MLP neurons of a small language model. Each row is named by its layer, matrix (down: output weights) and neuron, and shows model dimensions 80-175. Each number is 500 + 40 x the weight over its row's rms, rounded and kept within 0 to 999. Numbers have three digits each.
After each neuron's rows, "fires before" lists the tokens most often just after its 100 highest values on Wikipedia text that the model never trained on. A number after a token or word is its count.

L11.down371:554439546488454499503521575449331511483553467488457483522509570464444523391472516498459486451474513534481519481492489494470465536513512508489487455562553490612547443487469541527485511490540571480450430488483457529464512488489537547473539571484538555459595492518455489566483525513451491463
fires before: "," 22, "." 16, " in" 14, " and" 6

L11.down643:486480495591456486492545497522399484549527468537488491567531472556540546500493498497446488535460468525526530424450518506543565520495479512519508520487537552573521434542555524486488446362495504562520474525514505485455512449519475501505558519458480549447571494562564530508502523487480534540
fires before: "1" 14, "0" 12, "7" 11, "5" 11, "3" 10

L10.down660:453495509478525592552482551518467533497438554554497508464570474473524526540530522590462468517508377537472525486548544548425506487499493513462476485434468558458523568452500503491485472529536490533494455531462531507521521391509489452543450548517461521533515527536505483521523520488520471541
fires before: " " 78

L3.down99:473493410499439498516557481533537529461477560528514480498521524471503512449539554452472512535549508472455461501525439549498533540522463527481559428536470513470469499467418503480434537558543474512426492580492510499447477500517421511498510536507480467541522461544467528439433481499464468517
fires before: "\n" 47, ":" 6, "s" 4, " score" 4, " York" 4

L10.down547:513566419547516456489523498510471470473472500458496503501388456521516546544559494453493508469487523561529552545598552504492471507506442547477469532535504487474414499466481550500463417479527509529543479458512508535499508482454519511524561526512564496484463526531550512531523427487528487489
fires before: "s" 25, "ed" 14, "d" 10, "er" 4, "," 4

L11.down341:491485531517521506479498495528446488496445482476462547470522533571508470526466516471442545567533464525524543506496508491549561463480453533438441528451519469494544470508413489563503508508499581489455475478564469514466503531505470493472509590492542520539478493451434504477500480544445561475
fires before: "8" 17, "1" 15, "0" 13, "7" 12, " " 8

L6.down587:484557524521502498472506478558540508514455474567554484550562445493507509545517494560492535447503470505474514473515473510428565547564544518504521492483505446474483496474487554530453426441385505502475483409523460578486564494469469446516495527588506492535531468479533540540484503479501473431
fires before: "\n" 65, "1" 4

L4.down640:506476584475498515458510496455444509483493471516490584516529422433452527444469488491499397489487500470504586436444530450499611521473508530480446531505480479488490452522466468580461456495562476488458501540505463490494434457474515488522446492500464466490487579460526501460486511560495511538
fires before: "\n" 59, " " 13, " Qualification" 5

L4.down539:518540489500410486487506436499442442531488468445535485505538535482516519515436499449405467571515445527494422540524496462543498487538524487495447411512459527467497566519435477491500478601546515536487483558559461522493524536476521478562512463490426535466583458467520464541548595478477525416
fires before: "0" 57

L4.down118:549496485537518451465466556523541540506436524491529516538534437485468458434534576477468443526527496449518493469495527489531574535508467529497536501511530504452512600492484475548489531433475422495506537500508460520447532496510560510491514498567436463521479564491503486537497431566404507501
fires before: "0" 61, "9" 22, "8" 8, " |" 5

L4.down549:522506514476502471514478539470501485518477538493548444575540564585525469571499481558532534545536525456537508401481536501503470466521560488463498488599437470547495501449519536460511507512417560501512484480522549477435531512518457474549457465433452550460538557516511476478515474550521475511
fires before: "\n" 67

L6.down860:502490551468472509549589506515547487458501618493543457475487478533518497402471452494528554536579522526542515502476510553548516484453530534488428497581499533512526546503469479430464494478535455579605463553481513522447553531571530491507501467448480542533486495481520472451521514491471547458
fires before: "\n" 84

L10.down440:536504547482528482497461518506514493493529412536472489531494466500436474546506465536526476454485521441488459477495476457549487528506556560475594537455512444451480538573482490479478451498449542534477461457494415463485516536556483520510439465477564512469560475449508537511483508527477547519
fires before: "9" 56, "8" 14, "7" 7, "5" 6, "6" 5, "4" 4

L6.down75:474578564454483496502569484439515479545485558513528493489458477481551525461508510310509488438483585522415507540519503475474463496484569394521491449500509475556504453509501475560515462538500455557543486485509521527459487470454560476483562509485469528514441469457453489493529430493574465413
fires before: "0" 52, "1" 7, "s" 5, "2" 4, "," 4

L11.down336:483478563465567467486471486528460506559523424521466460486504528447545498533531529479534517535451544503579561499537512480519512482476544484542543546486450503483458478513426543431511465488499473500468481498497566451440428526527519474558508503504548543540462580454570557564510504534555569556
fires before: "6" 20, "9" 14, "5" 9, "1" 8, "7" 6, "8" 5

L10.down605:485490512472472527509545471531468520459452538499483534468475524547493468516470496557517458515515454482488494549531477458557573477518472528543433492488474471538497494535514496469538568494473546486476436581501479497527472495483538472506549542510507476528481469527501498476490600497482508496
fires before: " " 61, " the" 6, " |" 4

L7.down741:469513511471530500488513505460584492460533547473509496542489430452547513473520545477446484462537509510515531537455517480466468481446450456500494558490509447503558562534523514487444482485423472510476546494544503493447477494493446469528501578507526516517582495504457466524425507481484508474
fires before: "\n" 29, " The" 12, " He" 9, " In" 7, " She" 4

L6.down548:450500502458536491490490507496440477504502439528470552510489535514520479539418467506458505479567563526489497492480504496524513523472463541439521461440516511560466504541562503465575552463507508547454485543447564429483526449478601436472628521513531446477547523430495505465447559460498469490
fires before: " |" 41, " in" 11, " a" 10, "′" 8, " " 7

L10.down237:605530441428536548492507473490521424583516500495474517522542556421559428512455554443516566447505464481518504476584489469514525432529532533503485555538492462517499461461482547503470499524514544535544551469505533502550501509497500507509567525518510424453575462472491575497470478521546496527
fires before: "5" 49, "6" 20, "4" 8, "3" 5

L7.down711:510548576619453460513568474506504546396461477445435463489506479533479531539537557489496426476494527486511495484542549585511504539510526539454549479577501503617445485468446467452510472495490493529531481444501426559624497518512538506453491518470517542458481519452491474485536571558512473509
fires before: "\n" 64, " " 4

L6.down13:450537548496490506483515519556519504536497544552448531557448484420492541524521473538507509424568488471538525434475453477537519496458525460562545563545543454527470559443464501442549440546568467511480547503488471577488525464456494508561521528476466491466470561565560530519451490558467492522
fires before: "1" 19, "2" 15, "3" 7, "4" 6, "6" 4, "7" 4

L7.down453:511436495429445498536493496480488512510467495540512481521503442526542484494519473492481547524467519521498490524409535457499444457489430402502451554552509523500468465491461553517461486512480466488574457494526533437478544524522485598446368501428548474525569487471565480518529520503522442503
fires before: "\n" 55, " |" 15, " is" 5, " was" 4

L11.down809:533453481531468488518479481524566508494448551488490499520460439485476507542583470492535529427502512406466506479460449483561465512533541513540523478473425505502505519531581529469489490502528448537559444481528513471486549514489419568500476489498497558524476512582531511518514559513526529507
fires before: "1" 28, "2" 23, " |" 10, "3" 6, "4" 5

L10.down159:488543457545398519463549476525517500547509571533493498462441496542443509504437534511531543506534591473537588503526525449487532491562479478578453540474445487418535532491489484525536530639520453502482510497511504496475494506448520433456453567498504481489454640561479548493536447467510519491
fires before: "0" 92

L11.down546:457446439545540473473453512520437470489504458489489491540515452536579479545458508437533515534533506479469423499566440551550522436558522477485541498506522494498524408464492527498460512600488528488492510462503455452614553548491506480528562465506474577454474480536446523437457540522562460454
fires before: " |" 49, "\n" 5, ":" 4, "," 4

L4.down279:542471473464602507471512470437554480503534521547522544425434453479451479505539516485534590488552492494546521469477512487521495494451453496512536518564614486485500456419513486587456552440502442540447460463493459514435452546419440451534471481519481508494610472492545430468484487520489497540
fires before: "\n" 85, " |" 5

L11.down731:453533478513523501493517490510474465469490518475522476526527566494531471490509558508517480502555523600470554496517485588476471494454553528398487518543492467479513498507490522477501474510490489470421453454567456402503519468513458436450583471449505510564505572499443489496523505517519504468
fires before: "s" 61, "es" 5, "–" 5

L11.down634:511471550413546433525500559495466459450485446424516531496542451471468517548482549481614534547470558544496458475494466463507581468474481535486492552471494507482550493472534473476519461470454464555447508562473598465485454471481460493477484516515471485472543467554562460529494516509544466535
fires before: "1" 18, "9" 14, "2" 11, "4" 9, "7" 7

L10.down132:454461535482447510510477478557468565515504480506429464518520449616559506503528536425487468514527447476484492545474429474470577490539514491504399465476579476517519589536496526466489499558526471492592538474492509538454471509530514462468555452516440474498445517507486461472570533538537515442
fires before: "," 61, " " 7, " |" 6

L10.down65:446469542469511482503576490505534522537524511463518475538588420515418589447568468502491496494491510564503531518429539483525526516495505502595502578486463498522420564546486465503467523521553454557579494526453499560525485548455433492502420520484523487437510558455515539485470430495520522549
fires before: "." 78

L10.down665:503544544508525479536494560539500530439531523514528515563524470552548447553490521493460492511516469564497517538447523506601429428533494511435474483517424525496511496488494502493517467559565515542518485441516511433490482453539478462544515544403532504563472587481537462526518457547438406451
fires before: "s" 54

L10.down563:505474493453517586494494517569499450439543456477495532537488447360526528468530539497484471546480537491488493524506574523428512472483443545492462421436507575418507475450489562488560513566553457507465514466561555584558454505505475414492444465495451476486557502520497446496568466497518514553
fires before: " " 56

L11.down273:544537510541546463474506383475545530506472555457440473533505526474519511518464511513539504503521505493542470520478456482513523455452515515419428531549496490480484530483517481493557569472527444478456477515427572512464453500505469514458559484534540484486589482593478559472518499487462555530
fires before: "\n" 34, "'" 12, "," 4, " of" 4, "%" 4, " m" 4

L6.down567:428600524493532473528526520574537499590462533493434492452462406478478445488555477543616525458444466458569467471466482527449521535542503517438515424528525487489567524449516503431530479460501513494421582541472496474528511458539585521475491490484533503540498496528556489524496492478478494536
fires before: "2" 33, "1" 19

L11.down326:516506535553521450417539478529541516564534508419535521496548481547515565495553499526464516446546454440549507522440531455494534461537501518613500554500512532483474489497525503518439497488494456504549449507487469474504509520452437488520458568520519497549438550479544474497427461492538426520
fires before: "." 100

L11.down580:549490453437516507515547533509491546545480458475481494526458463510483483440473444459599532469508499520500481555575515571466466531516519571570572499528514516483496489519515528510451496527479487521489523515403476499491537586484480546566531465558518423435541557518484585411505447541463495481
fires before: "3" 56, "2" 26, "4" 15

L7.down370:523594518497476456470478565384563455520465503464502505546569577513536525454509550465471506496555460454435451538420532495485474560569448541485526492513491465530550531482477446536497560430472476455471470478501451442516467497541494464503444481556517484580543519524579539484456546602426544495
fires before: "0" 23, "7" 10, "4" 10, "5" 9, "8" 9, "1" 9

L10.down458:482526442494474496529472427498534541527505528494527482483419557525503443563454457498535565526523449494499492494521560515467508467534496485491502438602469468506449487487419477510511521521523500498460525485526545380466436405518555477515447489490488460484464546542579538492435484526489482475
fires before: " by" 22, ":" 17, " to" 7, " in" 6, " as" 5

L10.down538:467517517509460539523548560508576446470544395491582572508556485496467520522519470472583485554436557508436524504495496474463529528532419542504473486498446497551508485496493473520514535445419419491454437503509419512442452531510455556474465575501533521530435516490559521486514517556487526490
fires before: "0" 25, "3" 17, "7" 12, "1" 10, "5" 8, "8" 8

L10.down816:426465546466477456527478532488482512488538446458470483440507558525510496489439543470532456473419466535439464500556515519461395493482511523437521501521492493524518546491515478472544522448441499537406480536443532522455512554577468566493520501505527509462452507522567513514511486480529483548
fires before: "7" 20, "1" 16, "8" 15, "6" 12, "9" 8, "4" 8

L2.down264:489496550520454465477480490502471518421504545514396484462452486426460533593550472495504414481474557559536437444503471521511586472466578490517544465550509504576471474601499572502512470373457468571502476523487517494529555548559446468481514577473492504504558502471462537586474540467489557497
fires before: "\n" 45, "|" 11, "-" 11

L3.down312:528479526390486547542506460494426529451473513473500491519544441543545421533551483463479419505504465512512432456477483509520546488501499566523461440498540574456504554521475517628459483457555506515534508433461516520428589562489429471520491547566471499467467546418492493590495560500509470449
fires before: " " 55, " (" 4, " the" 4

L11.down435:538443455486470512477455451517466502460481550494545499528510425558549447537508457525454472489445479530486527552574536564507502527531521483507427535468484499556530532521469485502513489514503488552488477410484495509512547425417454523492527486559549462462465520406479437525468455508483466485
fires before: "3" 59, "4" 7, "2" 7, "and" 5

L10.down236:481566515463488495452520575465495562519554513435487448543541515500480606497506500487476524445517493456550549558477550555514553445483521472565422487465523414455498489464512569551510603397436473484540501529530483573471498523505446554460522580533537525546474503480557447492501471477522512486
fires before: "." 95

L7.down685:588525422591505546532494392429526454485546547484488481557573492544585539465519518518578542471537509488554490472474535481531485502517526544474584463560484510556453533519531460462489491422548500508458536582497526469533508506519454504397472479518476510535489479529600477485364521546512550530
fires before: "0" 16, "5" 11, "2" 10, "7" 9, "8" 9

L6.down407:527499548506491458516437466478468513469468442528542594443492476565485519534440486520508483492536487551581518414510519514492487487562507454520438496510497504502558518543542490452557408508460516556484469562504513466499492530474485530443499503420519526461523502466469487503530524525418541531
fires before: "9" 24, "0" 11, "5" 6, "eff" 6, "3" 5

L6.down487:536478486504506464534496430483483498420435512482466470492505458508505594499512506533457508457502564445540551463480455511516450553508492495524515521542467485551504534489473522455569473488554554551427443460513485543468513455530511475473492520434518462524513508551469454530563583434489460500
fires before: " " 77

L7.down20:449529513489501538507511541533520424478555520524489586422470440551545511465500478521529504542535563615526534543499527470500501456492518504531511557548563494501518497504462464439486448570504497521572524492518481529509536521511474467389491477443471471497419524538546482435475538480481541516
fires before: "0" 25, "," 18, "." 11, "1" 7, "5" 5, "3" 5

L11.down421:483468455535468533488538529535490428546549563527432454555541510581531466540509567485478466503485483530519462491479536561551567422441507525538461490524490544453471506496471451559511492460487486504524571452581492463489501482525496397483453458538513537497491482501482439543519440462459462550
fires before: " " 50, "°" 4

L4.down11:580448442495498504535558468578439485482454483424542522497512463532493494502475455507542537565522560517508459594533480549427440494494500487519543494521445489535467523530461537509468598554464525500503450492547420462503465478485431479473522547482550515515517539500524520486497576495512517503
fires before: "\n" 31, " as" 21

L10.down495:524548501544550527491498526556564517438478477402486448482468490596596561536559536550470546499485524532523511531558553434516466461511531487558473468489490550518536516524511519471564484514471460507524523458431531488498520489503537495379516401481475443439536491589501488528519553455572609442
fires before: "," 18, "7" 12, "3" 12, "0" 11, "1" 10, "2" 8

L7.down550:476492512433492500484521516524537473429488525549457549571506507477515476491471536438503535513511529432555569535474481455482439492491442471521527578531444488486538489476544423460462428429509503541464502473523532475496496493548459526561512437536523538489580484548532428557412504440525463537
fires before: "\n" 34, " The" 15, " It" 9, " In" 5, " On" 4

L11.down480:505501551459463437511513519544547520537453506508522508497480516539507464496533476494485521519513564461498432492539583589433548502467491479519500517489455521494580553458452463474496465552467508516511551567504517486552536505523574489450548507520500476478496534579534528531461558500432542512
fires before: " |" 45, "0" 9, ";" 7, "1" 6, "2" 6

L10.down862:557517473542494430446556524477573556437472496494496525459406505484521585513413488536490482574449505427478523543564531476454423540457546558392502511549546475441483537561470523525550481525516499483527464514512521532448462543484543431525463527524485443539440481458548527534534425530506489601
fires before: "5" 16, "0" 12, "4" 11, "6" 8, "9" 8, "7" 6

L10.down741:487492558493469488512483453434456521530511454577518458500477543520461522525407510449506495491531464511553508519529468516469551475568484541521473507442439458478470467534441566477493553537479561551558467504485475474500575502560514522508489499490500455503569473450513489526516490474525477549
fires before: "6" 27, "5" 19, "7" 13, " " 9, "4" 4

L10.down709:466500436528551414548469464530545492537566530516514438496475489501556531501528574497449497464513468467537528518452557460560454570509456493536602465510504425534478480535566522529518546505480471510561468518512431462453513525474488536473467553494511510533498522473483518508524475442448554456
fires before: "1" 22, "2" 18, "4" 13, "5" 13, "6" 10, "3" 8

L10.down646:551528471481445482501549570478517500571474530481517514522525456490488411497473485373435454543489509441471531527533533558462472470544574454466544457521525504517489460433550527462461486488491458528541537507545514525541588451444476522540510493537511499529444517440548513493514557463471531493
fires before: "0" 42, "ous" 5, "er" 5, "s" 5

L10.down476:496494515515518526449505594517451478471505493485482544528519502430577506517501463515515453508516455493562468497549448554507517494518459474542429536512452472505426521480490474516573421529515523439491523488538503442476448503457500499566549529494411500505544455460512535484512482509498462523
fires before: "," 31, "." 16, " |" 7, " " 6, " (" 6, "\n" 4

L4.down629:492492536523509499486466421534522495402555573518504495488466484393450522503493516503560573474451487510561523471474484490506564451492484524517488507547490508504494515506491497517450474507480454558481543487498476483515472468462465514518536514541520563476494504469579497548443449512587486531
fires before: "\n" 100

L11.down469:506636518519522556495514528508586464487612480454534531499477455516512494495490516490432476486533522570488505411530525553520471458519479497479462473489501505479510476555589465457544504512493538511463488555495546488428471420531473451555465505488519496470491490600475508517494450511563545454
fires before: "1" 28, "2" 21, "5" 9

L10.down389:513479508469575525470486498519554407533511517490494550545571529455476515533397509432480554478560496532446511458492548562526621452560463538559528519500457465554515446495476486513573507419496476477494433539565462460447476514477526478430526496484528484560475477562531515493496472563516474450
fires before: "8" 17, "7" 14, "3" 12, "1" 11, "0" 11, "4" 9

L4.down723:521543476478487477470493470584467452494397542502462477552563501462464554450581530392432561460503530491528469487486514496514565528523490485551561437553550433547505482459526491482452501447570489486442519447530460553485500450520562440538631506530490512454510585435491483524456534477484523473
fires before: "," 50, " the" 5, "." 4, " " 4, " January" 4, " and" 4

L11.down827:460529475563515558513468533515509496516496480445459555494483535481488502480491458591538470531475526550538441520546492463502486466540512485563461524505397444546571445579522479511510498490446480553495417439462419482513497509458451490468437458469476483496490492480544538449481516527548486522
fires before: "0" 93

L6.down61:460417463550420450460525483506531537461489497523442536465517469471456480481567523487525473503513548527404529477491459441514566533502547523490526515515497464477476552529479460527512527460464480464521547531500516581497474509489444523432523512489502493494446551518527533517496583472523459531
fires before: "-" 31, "|" 25, "\n" 4

L7.down157:544446479457514481466480424542548511554580466447525509519536498488531492486516516481495451451512467538477543522511421530508514534441482545494520550483488443460552505529526518577537533588562429466549427549481576515514507518481530566469475586491525421454505411468495466485514478498476497473
fires before: "s" 28, "es" 11, "ed" 10, "d" 7, " which" 4

L11.down486:545541504445439478512468522484461433436525463553475545527480430505493561545506474499479501540508577455511516491490507555474583572521505442493489486488469492539497477570473453515507549529443490470457448591514549550524478493536420554491576447505565497477561464490430471601492476481481470478
fires before: "." 25, "," 19, "s" 11, " (" 6, " " 4

L6.down857:502464532416456543521487463516424511457490507533450532463467474458460490486458573470558448438512519516558497425534534519530466478472463507529477538507491463517526461470509487505466465505553436533505454425487481550520452456504504453477549453493523561464554576470541443506476494544590497542
fires before: "\n" 55, " " 14, " |" 10, " Qualification" 4, "|" 4

L7.down729:537537544487488458509459496493511505476550503526544492448459499445470523561484453439450464541499426433459558559520529495534460511476463526513505499550521531527510404537418504543554542446546434579456499485479531435445433416436525505520451503480473457513549513485486549517467456532529473497
fires before: " |" 45, ":" 33

L11.down825:503476431529481489432444560434453508464591512512498464486538506490508443485524533525479534525476548515471534479547545563499606441540503577451482489562502436542547491514531506519529471495461476468520511565538474497478528516537513533522529463513484456510541422487543516470560443474555511464
fires before: "1" 25, " " 19, "2" 12, "7" 7, "6" 7, " of" 6

L2.down771:504567567520514495498466494487545477469466597473481491445460476421480540519556496541471485457524523499485527439479439430510581522515497487494488492566495481504456526531564380577414471455532465506513479498423557499514577458513492521427545535509517456446544463488582509548462492534511542544
fires before: "\n" 98

L7.down875:522527550474450423474440500474556484485499494576512483460461511507523523512480502547429455408492517502480503512560571464510463477516439487520544500500555556479533496506523464571518565488523434450550469471487523505438480520453448474590503563437400542472410469499512519512428558451551472518
fires before: "0" 18, "-" 13, "7" 10, "8" 9, "2" 6, "4" 6

L4.down681:544542512470551513554641469551514459428482463528470521535502548506486484492503482525408529439436517480558476519527464497461472524521500505518587473519507514515544553507539484604499376475438465520448525450540432508455466455415513468487529460528518547535551516476463522523491509472472511558
fires before: "\n" 82

L4.down356:545486507491573444434539573512574471484444490437482507449492514499511520559464510478456487493559533546503531490478546564495563476527456513539544504452464469541542472587468469478524500436516486514510514548564509484540504401445527517528547493477435511554516534550499489480484495462496532456
fires before: "0" 47, "1" 10, "7" 5, "8" 5

L11.down582:481573426530568480475555482491517476552535484559513502495477518476487455544452514517490512475527480486549474458526523442431485547510475476521524503462466449570511511547479430426555470603448539521505513481500460445525478424533488430479434565502487580432500503471497536410423468512446436500
fires before: " by" 20, " in" 16, " to" 15, " as" 9, "," 7

L2.down392:452559471471526520554443526458406553496514585482516437456525428434533509522555424489553495493460547464457508494466496507539455576492533525531473498484502508501501456532512533532423494436475467507468534501510468478511439443506471496413553450499493593454454538471492554583463486514504566500
fires before: "|" 23, "\n" 22, "-" 15, "′" 6, "ing" 5

L7.down553:511519502428510477493525577516531529489461497489402561426465487505528492445423478550548493510551549449529491459446498557520515521525534518502539540460542474422466478507501503481572541474498541479507412481469507540526497589510543438564459561552487405481511420425466516461453566488481461584
fires before: " " 55, "," 4, " in" 4

L10.down594:511555483461542565574574570509447516533471588480463536521478463484453505494531487529525527540499454504532527425561479488470468435425466513476440516451614503490428512481531440563497555452486443477542477486422443516479469467577539483428523480491529522482498534523438524493482519549490516596
fires before: "'" 51, "′" 7

L2.down880:531529462523514484462372486474540482475511482478443499595572505457493473543499452546529440478531482464487453500530443492511505495469528544513517490471465518485481515492478547455500548439427537545499502512542540518461487547464555474443571537561549502544601405565467457458501532462489485491
fires before: " " 48, "2" 10, "1" 6, "3" 5

L6.down301:485528564493451505504511521469456532446539500495464543502547462604536504490494566540511452548529469518424540565570511486513494524500547548476524511442481440561563514460500462490483533539501516497557509462495473454461485460565514584467534499466454515490427521468456518572470482564398438472
fires before: "s" 37, "0" 21, "," 12

L6.down756:540508483524456576470558468482498589440451541488495462505503524506565501537528489531488515494508536489488512495509521561526472486521487513509542563592458500447488512478469439482590502443558505474488494428441569510483493539459555487470381535513520549471554542441586549510546509498468478496
fires before: " |" 28, "\n" 24, "," 7, " in" 4, " as" 4

L11.down532:528467526479495459477503534498579536491438507487535553530494526522504452530499505500498500532537479518422431512497556515476580503546557573468546561503474458503554451510454538499541490516507474479482546559528497465508468537538522473504531540528539484534505434538531450526525544432456449537
fires before: " " 80, "4" 4

L11.down20:498447548486472454571492503520502460501496598448423599475545458492534525488528545481466509447532533518520416531444494476526468522454461518551493462470496504460494603483479535458522404506498523492476536420515457574417501453486466499529464466527556532516474466463473528525517538459477555520
fires before: "\n" 55, "s" 6, "|---|" 5, " Apps" 4

L10.down880:523458496420487479512457534491500528492537476534487495504495435498376476481494446518449484500513547585542467549489558474526502562465452556514486501415448442581452499542559468471444470440504436527492549509483499459509557469525492480492551514473454498509542538480517507495524488573429488534
fires before: "\n" 72, " character" 4

L11.down328:466497457520501521525528483522475533477533459497449483493554438508575452494476570523596505493511493405486493542476551580549571444548503498447539500573518465582492480509529473513516562519587496543498536495493540492520524509483570477511479450447488590542491502565507490524557511514557501431
fires before: "1" 25, "2" 12, "7" 11, "4" 10, "3" 9, "6" 8

L10.down715:529463427503523560525551469486513515451540418504456537547544464530572469445571465495492430533457491561497501565474508487539528562524444502452478493474535469480554530486489509545532405413520573552583419516525386442476457543462544490519463483550469540450544480472509573456527473483550502550
fires before: "0" 56

L10.down532:507514469463407497465452451516539485509507458455462556530528446475505514540530570521521511518550547484510539542469476534484521492434430555471477513402486491418520438490489562519593458622465452457491483450475489450494454506486508504542515475455470473505541540462473545488420483557616502540
fires before: "s" 42, "ed" 9, "es" 6

L7.down559:481548525539525507568526632551474490549487592476542525490535433542483554439571443463546522459483469510498512534575570473485533531471493553417441554541548469519456500454507466470464460557620496503554489499486490490449495513501472463495450518459487536404516464475475490544470514507526528513
fires before: " |" 44, "′" 15, "'" 9, "," 5, "0" 4

L7.down445:506482516487597520472506549453604457567495545550474536496548521442565497527571511540542454444495448478529537479493486499497528459493504457540473547456538460486612545528465582486502546403459495491517495477425494532515505550435593535467479483498476518547535449527588435452477491447540487563
fires before: "\n" 27, " The" 11, " He" 10, " In" 6, " It" 5, " She" 5

L11.down140:468465441451491508436510473509509450508485504461427506419470492439467497482519481521459446463491559491435486459509505496444525497538565534489460514528477474486464521514508477498511430443502506522510520511492541635403554471533503482484542471493518516533517478596542473532483549483511520431
fires before: " " 78, "\n" 5, " Swing" 4

L11.down522:509552575582557511489493504591580500495526499449503484525503501515451482463528558511506460440436436542492493455529534438473471491528447510500495535544549500552504529475494457444478514489408523489460522484503515571450513507471493448459529498499493514542513444498510489518485498443476528553
fires before: "1" 37, "2" 33, " (" 5, ")" 5

L11.down527:545476514556455532542535529549535522511441525513535431560492521525523441519523516551453501521501521495504576526454553512460528531469511414463481560488536526497516551449414568542492578486433514429456507474524468517447407490520502479509454523512586496439469515391447460514515556541454505496
fires before: "8" 55, "9" 6, "\n" 4, "7" 4

L11.down873:474610544551544489446468485537495462522448461497534525463534513585508448496460502501456528542532503455540629545516491526508507425524438473523497465481458488487473465518489429462463518538451563545501505472463514543568604529448514486453524526442475491511475488598462505591503473503549532482
fires before: " " 45, " was" 4, "5" 4

L11.down67:512522499530536488465522470554521484545482502499466530555501529492506520502487513444517532439479534551478593531543525496456536465486471518488524513458441551597484536554460534517537450568506545547530486510455502483487508431454435534491540523550498461452522506432455495492550502492463500489
fires before: "3" 56, "2" 25, "4" 6, "6" 4

L7.down288:402567519494502485523476490533542501585424498480482514536502502546479531476535484476501458596453445512508516481439557579546499552593536452537415519466476497529490413506515489522526552443535473486537502477571484496507457476494607584512501483418547498477531532531505511496452480507562568502
fires before: "|" 54, "\n" 15, "g" 6, " of" 4

L10.down692:485455530490453583478455491477374514437485554536512482493568606543526432512446470545462556528497520497504518573500510527524519503455536500446433510540482479490396481471502514507485493537490487476534475568534496505544481496456500527376501566533532459576510537514416543492562454447475523538
fires before: " " 40, " August" 6, " February" 5, " November" 5, " January" 5

L10.down118:479430508564479517539500466519522507579510517487500461446526514506517529517513493527490525476485488530494466515611547455593523406632411503504441425526545525570442529497524500517529497513540433510551476511440540490445515482529493440452491555533483509488519541423508510495477517505574570552
fires before: " |" 86

L6.down634:507424434544499437463565469482479482494593500571473546478511550421524549488446468466525554534501487572492460550510503531500535493487537476492538491553440457588442584553445437512524467559468554502494485572384460546470453441550535434535495468560527497524490480542549524503448458539481510499
fires before: "1" 28, "2" 16, " " 7, "9" 6, "0" 4